{
  "head_dim": 96,
  "d_mlp": 512,
  "vocab_size": 8192,
  "positions": "rope",
  "rope_base": 10000.0,
  "rope_fraction": 1.0,
  "bias": "none",
  "init_std_up": 0.0495,
  "optimizer": "muon_variant",
  "lr_head": 0.00636,
  "warmup_steps": 0,
  "seq_len": 512,
  "steps": 10389,
  "dataset": "wikipedia_en"
}
MLP neurons of a small language model. Each row is named by its layer, matrix (gate and up: input weights; down: output weights) and neuron, and shows model dimensions 0-191. Each number is 128 + 24 x the weight over its row's rms, rounded and kept within 0 to 255. Numbers have three digits each. A neuron's up and down rows have the sign that makes its largest values positive.
Before each neuron's rows, "fires before" lists the tokens most often just after its 100 highest values on Wikipedia text that the model never trained on; "fires in" lists the words (lower case) most often at its 100 highest values on Wikipedia text that the model never trained on. A number after a token or word is its count.

fires before: " the" 51, " them" 5, " which" 5, " these" 4
fires in: "of" 97
L9.gate130:138118148097091172125118109126138114066153118117140158137111132097136115114134083098131107135140123149097158149087131146121102128154097147096141165122141123128118136155156085141108097098109144143113159122145089145111117141112112117129113180119150119126133100101100128096097215145126139045103149173122131150139121159102129111161126113116128106118124104093121096132119098183113097123108132128138144168144135109101149131121137151117100135115145157169151105101148115126111108136129131150095094118111110203120147162106158113136148130131123120062099125115133121110136167121133118094
L9.up130:141140122148143172103113102112134119127197134110123142077153123134167140115166095135115175116138114148135127137094116145167084150128179139120138155143111107113101162140184127081124113068122117104134126127149148084102146147125146081143132132135113155125144120117076133108124179124091118114137123151137148151110175112118124122142117145108093166106097110128129074130136149152128154137133088152169124158122145128090124139113119102132085176089129106161104122097113108108093164178145115156134111104163142145127112125129118131152127118153119113174125107134120096124137148171169142121
L9.down130:103146098149147123135115088139148114136159130106126102125143087142137152135128108150115122125144158114145106132093118125164110169110141151102123138133120123102102111136107131111112112090113133152109158087133163128098127136140144105143076102123137173135148163128098099082157124085118076134130118131102126127140149124112095128178156123148103147136105109131135092056135150092147155133127078155127134130133099148070083154090163130117142152141109091159087132127119119127118173164153120143152089092169158151101143125102102137110168101116109151173118139132148092129169132154172118110

fires before: " a" 36, " the" 16, " an" 6, " \"" 4
fires in: "is" 43, "as" 40, "became" 6, "becomes" 4
L6.gate484:157090154099123131152160152173141152107134169137118143131146148110144141111115134094081158159119128145114147124131181146152145137083114123167100158147114121082138117114099135109135141123126113124116137146090180129116111153112095139160136134099123118161095116096133102135154080106121096119122123144122099113114110154089153106104120105082141100158103138162130112142166107104183176138125167127095108145096146168116118119109133146063122147114110116156140111143127129161119144157164150113143148179132142138153088112135124140118135160117140125102180081114111112096145112126180163146
L6.up484:103133121091115134141163119148132120116164168126119110179122116118165147123141160124120150098096129118125136097068110120135130133154138187176120123064106177108095110108120135141116138098161117116100141107117133088101123184111123079134121089151135161140158138134097142131146139157174145162167112128110101131118074124120123110118161169135132139108147143120094143160103069125147133111148119142129137132130094104174105139142123128102155159114125150146143174142124110125120106107124161110142137158139149134114182162118104146128126156132097150106164125124183138095169110111160143135
L6.down484:104157136113097121096154131144149133150137117171131144155110122144173148146122130158117139102075147128107104084115135125107151127109147152136135116075088135113110129099136111167152142102109140124101127138159132131119111153151098113139147160146132159153180069149106096118115110101121119132119150119121109123137157195094112171145121163142092099141149163158104135094118128168154105127145145098170155118108153113161133113146165107144109123124162129137133143151108128100118122063144146104100143142124167135138122137185157120154131112130117117149171135129158091098155135121157198160

fires before: " the" 50, " them" 5, " which" 5, " these" 4
fires in: "of" 93
L6.gate344:113089095140155111097136097157119149083154111130110126045128119161159127130176138127130128111127139167121168130143123114144101150158094155127119142139101119132128165138106108104156159109116145105146098104113148103174097107134145120136126094131128152146116145149155183125148155139140113108147132183162088163132111159147099114110102151098158087158107196137110129100089112141129080137109137105079104124126130153164146118122156107122119136110134175129092148128128117147108129145150155122080112127091155148103117121096185154141125126133125124138118096133145157152134152147154151133
L6.up344:154102155145101154118164128106141099165131126133137131124138088112140111118143075136168172157131115147127113156104158117125126168084064173106123165103147130085115149145111136143137156148124124113132055150106116111086153156113145106157148180127131126137089108124121134135108145123127109148148136108114135146127099142101089122106084123184132141106115122159124149167117105096089172144149139108148121130144119119120167114123106140088119170122109179184116112083161153112128105101143152120146119081105130131112133127144104120135154123108141091139142115112170168100142137115152150116
L6.down344:133089156126115131076158156115124138128123107125161111112139101137145136130150097136141140143135130169151107138076148128142119156103085164111150142118128104085115141108101134100140139116141080124163083159105140108099132123109141093143131147115174146136082147082124134125114146121137111119178117099152124161118106140098077101118115107169113147120093121144112135155115131135067182151155136115129103112149110121118183100113108140085133129122106191182084113104146161107133120091155120131103123093127137136114133102130133144134168106108113108111144115140192169122136132103150156136

fires before: " the" 18, " be" 14, " have" 10, "on" 8, " a" 4
fires in: "to" 66, "into" 6, "explosion" 6, "on" 4
L6.gate229:122113138127102118116133121110124090146129126112088157143121095085130150133110123135138099100117103098116123181112139127170129130138121122166109107101110105077136145143150141086075140129122116135134161131167107126122139172141189151126106155097135115162118117112133132145137129168075091139222146121135129167157125166131143097095122122154107146152129127122102113116128124108157111101103156128111101115113131095115130099078139161108106117086149142132139107157115138159114109144173152128133107131190170106130183131113123110116157129106104190140143150130138130127159110145100098134
L6.up229:151171159129133170129126138127158103133083142112124168101113103109142150124098155113150121155097087122126159128101115121097139142132153117089127150086153119114104122169098143123155096119149110162173096123131071099139143120161139132090152138132132082138105169139124110133155162100113144143163142096133107135136133112113068136137105136152170144168131105130093146114142160101162120144163171109117110103102166103103148104166170176103124103135150129134083140152142139114148111117187137112134117118153140129120185090095131108165138085144099120136130138141140115116144163118111127126
L6.down229:114141154130113144119161145117164130191112132109122174113141127136159148106072159166164114167116102095105114125135092109101144084107134102098119133121118113097131112183089114137169129146137137138121114096122091104131152142166110149090169147106121093155105144170128110138148118132146146153100142103121120134116143099177062106139091158142152108150133119151114157124122126119181132129159139136132129104116134123098125091168144158130125131131091151140098165153117117145127133102174138144171141098105098098132171116109110092143149080165156107121116167137133112121160156123118133134

fires before: " the" 47, " his" 6
fires in: "in" 60, "of" 36
L6.gate126:128139127141139149129108088114165122108097139124086167097166142135113101150117134153157139125136173116095143153135072099139153116195168135112166143092170142121089176132142080140091152169138112159140129095119109133110135149143137141131126126110132148141115121100133122105102148163142116147135136117105104140163121127148131103131145137157133119124147129190111193148122105155171155125104161139128097103133142151106130139117124135134149066096078145124162126106108124114139104140176141108100180137151110121117077130110097082110107139124101119134163127127116115110133136142161104087
L6.up126:110127106136144106165123097134131140071141118141134129077144100129136127181138153133123123131130136148124156146101136101128114154143108160107133144126090118129125133106124118117101121142147089137175121164077151146104137130121135116119169155100143184145143127144073115130118120141126142136080132128155146103101095126155100120091157154108134194114158131113091111141127177134163092140096103111119099132134161068109148114125153133138142137101106081124122081153115127110139151139154104056121151164107114157160088153134115132136153101131168141127079152130148127108118114125114131071
L6.down126:122130105111104120158110134135157182083154129139144115103146117111139157163118149133112108152129068136153149124105107085117126143130092169120110134115148107121137151104103145145061102114142101137173083134115138161146121144133161120093150195119143162124132124169109102081154127132143138158110123119128099110082114165117114142122151131096121154093119120118094105159137156117177091124091097121127109186132114120140143098144164131131156142160091128101121099132117140124164160104136101076138128097112135152160138165121123153102135105134161140140088122154153162125126132103138117084

fires before: " the" 47, " them" 5, " which" 4
fires in: "of" 100
L4.gate412:110106173217120120133145168128136093118114076141108110080135148096129141138135132153135131148090187149118165135114122113126123142136108147095108116135129120089073144084133118125135132124135168138118083128139159126138158167124164109133117146113146164126105140122138123132101116146155129143158151116172112160101108183154092101122108122166162153147089111137135117104161097124128126115089128167101079111158152157174131071091133144125131118115147122154106101103135138117140132145143144138141122164092133141096146182149145153154123135124138111118140089132143142083130113138149121146
L4.up412:121123143112143089111135121130142160159129120112138122133130128128155211119092121129119098140119092155129164111118119107137097134151074165148170092110129166117120123090123113143123142111120125075186067103139173145130129148124136124120131129134159148126129096124067128194127158112135146113131117129155109162105160154102098090161134119100129120081079150135123111153106102097118121118105147129129141122181122129102155121120079116106147154123118167157147132151162101126140124153145146134128109123098159149129127119075091102107157115135095124110139125129152110130114081169110129101
L4.down412:134130142115210152117144123136124140132120117157147097167118120151119149096106108158132108119135117153135142088098135142142085123147125168117143140124128165139105126109085107120136131144154131077128099094117177181097147158127114086122119126161198144107118105130064145154110148132141146122139131124151110158089119150113117095153134142102101138108077156113163139169125130126126105128117100166160155094132146146146128127130138102122111127146125157192131124156181129138138133171140187107134138099112175134092166130111096101111136112117104152151117123138135108116108100129124145092

fires before: " |" 59, "%" 15, " (" 7, ";" 7, ")" 7
fires in: "0" 22, "5" 15, "7" 12, "8" 10, "1" 9, "3" 6
L5.gate148:141123118102072107121161135111156103146131156129130140121139136141112177123134133117089129094124127143073107173117149108114114164147138105156114168116117131129163145146116108113144110174152110118117138145141130192141134115157131109119135147142114146118141101158121108129131131137129102083144158161141148113063127124137065150121100091138134108120097166139106119133123081117149090108094129112141115134101157077091140146078163110129131130161138101133168088144170095101131132132140130123158130169122157100142110126099148159139079172154126145090131086115105127136121118106155128067
L5.up148:102164072167129102178154096078128125126136143163138112113087113102130161136102105164110121136159109133127107111107138140164162143130117152125130124119127136136151126100117126106166130120141089117147125115150154126154139111117088115173131144097122124111126151103138058095155151142125159146139129134162134138162124112200137104130140108130134116128122139124121141089096095104136148071148151147147109089161111165132144056132122151123134138133130106130113160096116177145097151077127132152067119138165134148151125152116139164119134106089140136082127114138169127145128126112157104105
L5.down148:134130088162109120137173128107161126124151162159089103138095147148122173101098131103103119087127127148119090171101118135131112168145115110132150125121099122124111156124110117083131147139125101098110126144145124163198109106127099116140146144135094143116146142170119068095182130180109145117150121153148126087107128122187117114128147100122157150119148149142103164094099100104138102104098143142150115100165127102116151129147115120114128115176120095152130102084180144111126134138103122113119139147165164124154143129140128149119096138112154124112132069117122121134125104094185137106

fires before: "." 80
fires in: "s" 21, "c" 13, "a" 11, "jr" 9, "h" 6
L10.gate387:123147132184114157118130155117118084143140122165179129082144137133118156126182158148166114110142141140132156182139173108152129140174105103121099145123159146155136153080136141110140142135148124121131121110162134096120156112136130123075114173145125142116121115118108115150121119148134148145144192149126137129103120145148127100120089159152174103150084087139130120133136101109154101104116091100117100114154102108134122097111145162111129154117153127166055117135108140170134093140163111127159108143100129107150089148126102132121081106141163174120147150126118133088142108134145113136
L10.up387:084131111119141121093142130077103120100124146101170190100162156131097100112112181108116107133100120118145102173141131118165145111129087169120098113122126149127127148105097101118178103116125109136118108130129160134156127137138134108081132144144168084146193150151137107125128147134120119142127109136168139146089137113152200110147117135125092144099090152124123108093126133145088127114158146126104145115113128071099090150133136152081136128142109133102100078159118154155156109137116160130131146113097150126199160139141143143142117108113108106130125113155121135095115117128118122130
L10.down387:141092121121157107109137153124147148118119128098108154116143120118116123112110128126146092164102097149134105106141112139102106152102118145147155118090143125136089118114094133107190101109105148111114143115130120134102155134135130149120115148090167107114187089100133112173108152137130098125090129073136138162140133110120166158126147165110110156110094150137116104118095126160095140109145116159161148113100150087107091179171113107128102108121131102077147059139110166109127108125136175135083154119101131131110111161154124118111181104093112126123119102162117137085113119130150145164

fires before: " the" 46, " these" 4, " them" 4
fires in: "of" 79, "the" 7
L10.gate120:104119141136138119112136173135144144125159093109119128109146118171143145160146163139130142121148120126099121146158132124161144151124136128115101141079151132108116166139141187101126103140113135219079094136123121180129125129101146143105110158131103143119151151123139175126117146126126099114161143139131121133086110119118061156148158133113100125159090154120119117097121180148156098146128079104165149119124087129132109080096133139090127154155122184180115128115150142136107111152116127129095103121124145162097121137129109150111169120171113102149138120114151100111173123143152107143
L10.up120:126138126143075164151098170130149142175110172105188137116114108093127158131154123086097085141132110098119157138089133125134117114142148106121173129127110114134109162123145164144125141127168083128153098116111107082127115124147146114183132159147092123159120104152127110111129131120100108139124132107129105122150130139109092055165091124123087140144161131112126062098145166133138117135119135144136134163096087123111085144117169102137119116111126103170139130103124113157130144150103130100110133144119150159100147152118133151183101118129092127164102125096144132140141155115144101096
L10.down120:123165086160152134151135138128134110107119101105112067141164205141129122126167140125134122138142120120118119119174092142133154135095149135149124188111127144115139097131126138173135119174096162164111146124153150157144139153123153151143082119081138148119093115108106114164155109130106098115151095144152149103144127122095078163148128127153136103125116119136124127093097176136151131132096139089107141121106120150165136121123137193163087160091119123132129116107130142147128088156116098139144097136123119108121099146131139155108164138153175142073169150125118150120144105094145133132

fires before: " the" 35, " a" 12, " his" 4, " an" 4
fires in: "of" 38, "in" 16, "to" 13, "following" 10, "upon" 5, "with" 4
L9.gate280:108134124095120088117129136109140106084119109103118122112132159119122066129136133137135134085129118138112142110155161139105113152089123141117152156130124121183146150100096105113110151145119146102118137101127135130145135104103154146195130120142154123109151120107130123163156127121152158133143127182128129139180129137127084139145181117122145123140133133093181154129110159136141131119103132129099163158160176148098140136169119156129180103123083129074067130117126108140132115178115093137125153119116105134122114161109096168114101184065132113122127135158129155138087146159119129100
L9.up280:165128157130144112099142160123126088181121111141126111093147156094138113143146164099116110123094132128134150130135133116130160118131152108142123154166114101188142085143075116137086092093148127126115081132116134160128147128115106148178168110138183137116117144127153080133171087150126145097093075165104117145091122154155128117103135123137157141086119155152129129129128144106129110154134090131152134146128144176154154166157104124128110119135123126100117132102079127161136122138170121083115120116121108113121127162139129106118125141054148150090151111155136156144097143162135128112
L9.down280:173172094174165144102137135148151152137139145150133178123149173098143146103176148142135148135141127115163114144145122121112137126172087120148112146160089127135109126142082132129093151131120134116139124088130126100134119097099174110138101050111185124119136109112140065144152150146153104160136117127091124179182136128142136130121111149156160089131112148111137139103129152111094131115160079117123111119128123142163112135113167104107117113134111078073137118099102114149174099125115153134142138115095117120120138147118143115124118141097134092166133169126138136136122118132143090144

fires before: " |" 63, "%" 10, ")" 9, " (" 8, ";" 5
fires in: "9" 15, "8" 15, "7" 13, "3" 11, "2" 9, "1" 9
L4.gate385:119123102139087079109131163115104128149140178115132116104066114144105110144138150134072090090117103156141103135158109112133147143150162090153140153112136149102119121115138122152144107163158112141150071162154135132144072098125118120193139148108114115150112116162137105140130165139073138145116159139116137087109149108172109109093139135138105119143127108115139095093129098131107118118146150118136122123102115096132132127087184150167151118142087119137131102119169121181148152107140122142077161137131112135087112173136093146132090142136118126153150119128163138145146133121139147142
L4.up385:143142088127116125122132109088168107131110120166132124112130104111116140125124096164113133123155127126117113159116158139112103154153106144095134149132070114154159132132127118106128169171149081147111136119124122132098147123149128134131093116152095122140130116125123111154116161118106141099113140146106140120113158101125110086081113118126138110134143154100102123163141094147117129108118136146093151073088109129106166081089098085098146120144141141115120151147091162068115111108156109151149117131111128130161161133140133131126140117136165135066081089100151075197176129092090142101
L4.down385:097120082142065110125138171099113115155163163105112140119080109163093125155109183139119127095104084141155102108131126126142137133139147077125160138100137138116144135111123125158154126127151091138170096167157129130146076081122099122163155137083112147161105127155127092154135150165105130144121159115101123083135135090182127086098124119144110131126137105119121127077113133107132135129125127113146133107130127105127116135111177138163159111138084144128119091138147129188125155106112134167071141134135147126086115149154085124131096148120117135157154125129150138120140124129158137150

fires before: " |" 32, "%" 11, " have" 7, ";" 7, " the" 7, ")" 7
fires in: "to" 31, "1" 13, "3" 11, "7" 9, "2" 7, "8" 6
L6.gate472:140128118144071137116156143098175162124111123110071124126096130132184161121106144154134141094117141087114138112155147118125141130159133102122123106139175105110118107115128130098127120144139137153102130161139181144158131125167153118128125117185142109132133123141084072124134151132144148154093119133114137110113149114154075105068134102184113125133154161117105129123145090116097158145171145136141110109101122146128141090136129150093149104138122125147086150100131166107119105128161173129079150119111186144150158171095112118125113106155101150134149115124103129108126098115170137122
L6.up472:111090081131102089132111112139113138186109099178148115149115121111151124089120128161144138108130134156125089108117107135152120153173110109116127144098097148097095146162119131086131145135143143128149121132140126135155143106139109138131132142183116105177131171127117125107124132121100164116147138120132156129114174147127095076150111124141091094136123156103176108128099144094110144133114159141131149049106156168126144113146117130185130123163161119155124122149152119146145094113121091148120129140131130147137117108090108172095080155136112160125136118097154113107165166169108165136
L6.down472:144122119150055130129156095108133131171117108128097119113112112136149181093069148160113098130115107096100142140147126107134128130108146104126133114097179105099153153147113157107116131117123125143109136132145150148170101121148131097125126142146100156137095137145097102126157133115122154154138138111142117104107137127177086057105148116176119155066150106102113176098113117106114141101144145174145084075121124110110142102147114139114153129139123092116097138113153151112116111113150124139098136139145147130120136154157107100113080124118123121110165094127130132094158082112178145157

fires before: "}" 25, "." 14, ")" 13, "," 7, "ost" 5
fires in: "2" 62, "3" 10
L4.gate27:122165158133116125140164106125126117113152154102107082120132156133137150143124156092127086141137139114065072128095111143109104104149099118125126113142146097130130130136095134185119138138173103120090127106100103159127122091125158144156133118162116143155122141094100153133123127124158089139075118135102138107133159145095128152158160119117109141198152135142127110109148111097129151130155126117121206148135124117188114163168146126125120126112095089118129118125082156131173147149153181132140114122125133113142129138107099136154143152134107150184096112160108121120100143137137163157
L4.up27:134066126139120093093154121139114130114108110113100129105110137099089113110120127114093147137168095170135144097104208096164106119112109140154141160116182153112132139112128155139140110133120114108150124104124151109127082130097107108111137127128121082123121150119141143135123131111177125156139152135124119155145138107121104151136126090157149128070117122131107112128140143144158169116168158108170164155146098161160141167103108132143138179144130131068116144128157132158141167120154112153114117073119145129119123157118127100163182097141102153125142097119130127164174145156154139139
L4.down27:121150132160115125146153108126144125130156126120103121117149160116159147130127145118126100104086130131068082121097098161109133111166110136123115114144140093145139116101102132169126109124138116122119099097106090171151112099133142148148131133132119150136105129113129142102137145138140099143105130152079136098118131143099140148142128121098120180200135104119109138113119128094128139131118127142108216127137146151172123135173142128120101130089126076104126140121124162112157143179149146131134132119099103102130135146130084177130129161153108144209099091164134129101093112128115157185

fires before: " the" 53, " a" 6
fires in: "of" 67, "for" 15, "to" 7, "in" 6
L6.gate446:118135121127094100110115132142131140142102109073133115104105148129170101155142138140149104159163152116126126150136135115137125118116106137099126108113130172093120132122146093108113129133088144152092099124159133151135141105127125158181118117160122121085109127140054100097113158148129107117113088087130061124120142165141116134122115114152130107167166148134094146140144088123136117086167098107155106143153131108121175105105133157107142136185136134137131128120154121138145129140101155105141111097141150158130149156087161142112125160093161097170131135089166133099158086109148189128
L6.up446:141156113119091097119120153142144149182152187088142107112123095107102183120093154137161128155166082098137132144091155119141119147105140138101144106153207099145114114100148119142145144159122114092124098128160110071117093125142100141169119171134146120104134138138146107159155121118158082104139111141117137156151104105093077105143135116173121112144117122131096116105151108121129146118120139079143121143156151157140131125143141158132135136117107102142141111128152149155088151163115104111129119103140112103157114140094126103120140135078116079115138129148110084105146140174130129143
L6.down446:123161171137127109135100103103113143174120124103134119090085115105138135118136161135101099153127095124125163162174137107134095124133116120086141092167109162121172130111113112113121149127128115118120074140047102155136134112130096185155110104162121127112152131117072127159118127163103119115137081134167100123129155134111142137139120138124123111130141150163090138078095140146129108071158113112129125156127123098167120090135129104118112132163104129131161134160123091160143134139119164124124108133184123151131112156111139139125135127144106105094160144096141104141091110086121175150

fires before: " the" 51, " them" 5, " these" 4
fires in: "of" 85, "to" 4
L6.gate371:074149139099137154094110168097152159112143145129125141099160110167139150145152125126113086116126134186119087134166142114135123125142118091137121144081134140151155133102179106140110148088137170096158108147149136107124156134128143088150078154138132151115144096101124090137094194125134113129144121164144149133096146117116096129095179132128116118137106146092115139126135104140090110141135111098132075170118114098154112101157134156145137146124104093153155066121151152147083105124144136111094124131130171148155137119134154137098105149129142111136114107130168131120124143095156165105
L6.up371:120102139114113130118087121136144135102165137140103120182159162143146151153153078132153102117115111142151177140136146106163080127108069123126133090104097127112130152116108152129110110098133143154140125122124146129111165134127182143171124147120129082144108164170109140134121121144119113107124149139125098161140095156114110128135124152116139126087099155163136181119097148155078121065145143139146091138097123133095141080125096150104082129137099170118091133170121149132085114126119104143178108113154159142128134118135106143114130130146186132142125123123145117087142126161169129124
L6.down371:115170111133107129111114133108156182146127115128170124077122102117144160104126116122116148128105143134157099115130154131144107112124160121123117137131130095094117125110153143141100117087132133117123100145163188122095145121133130107131061134079119173122154107062075100105109182140109138132131109129142156147077166147109106117106146148125137159116137131085120131094129129133117119166111146095112116181131153104131081098148129158110152153138137087128111087085136154145124121119121115139096123143123150117165133130126109165090153166099108099076110112141124104120123126073154107130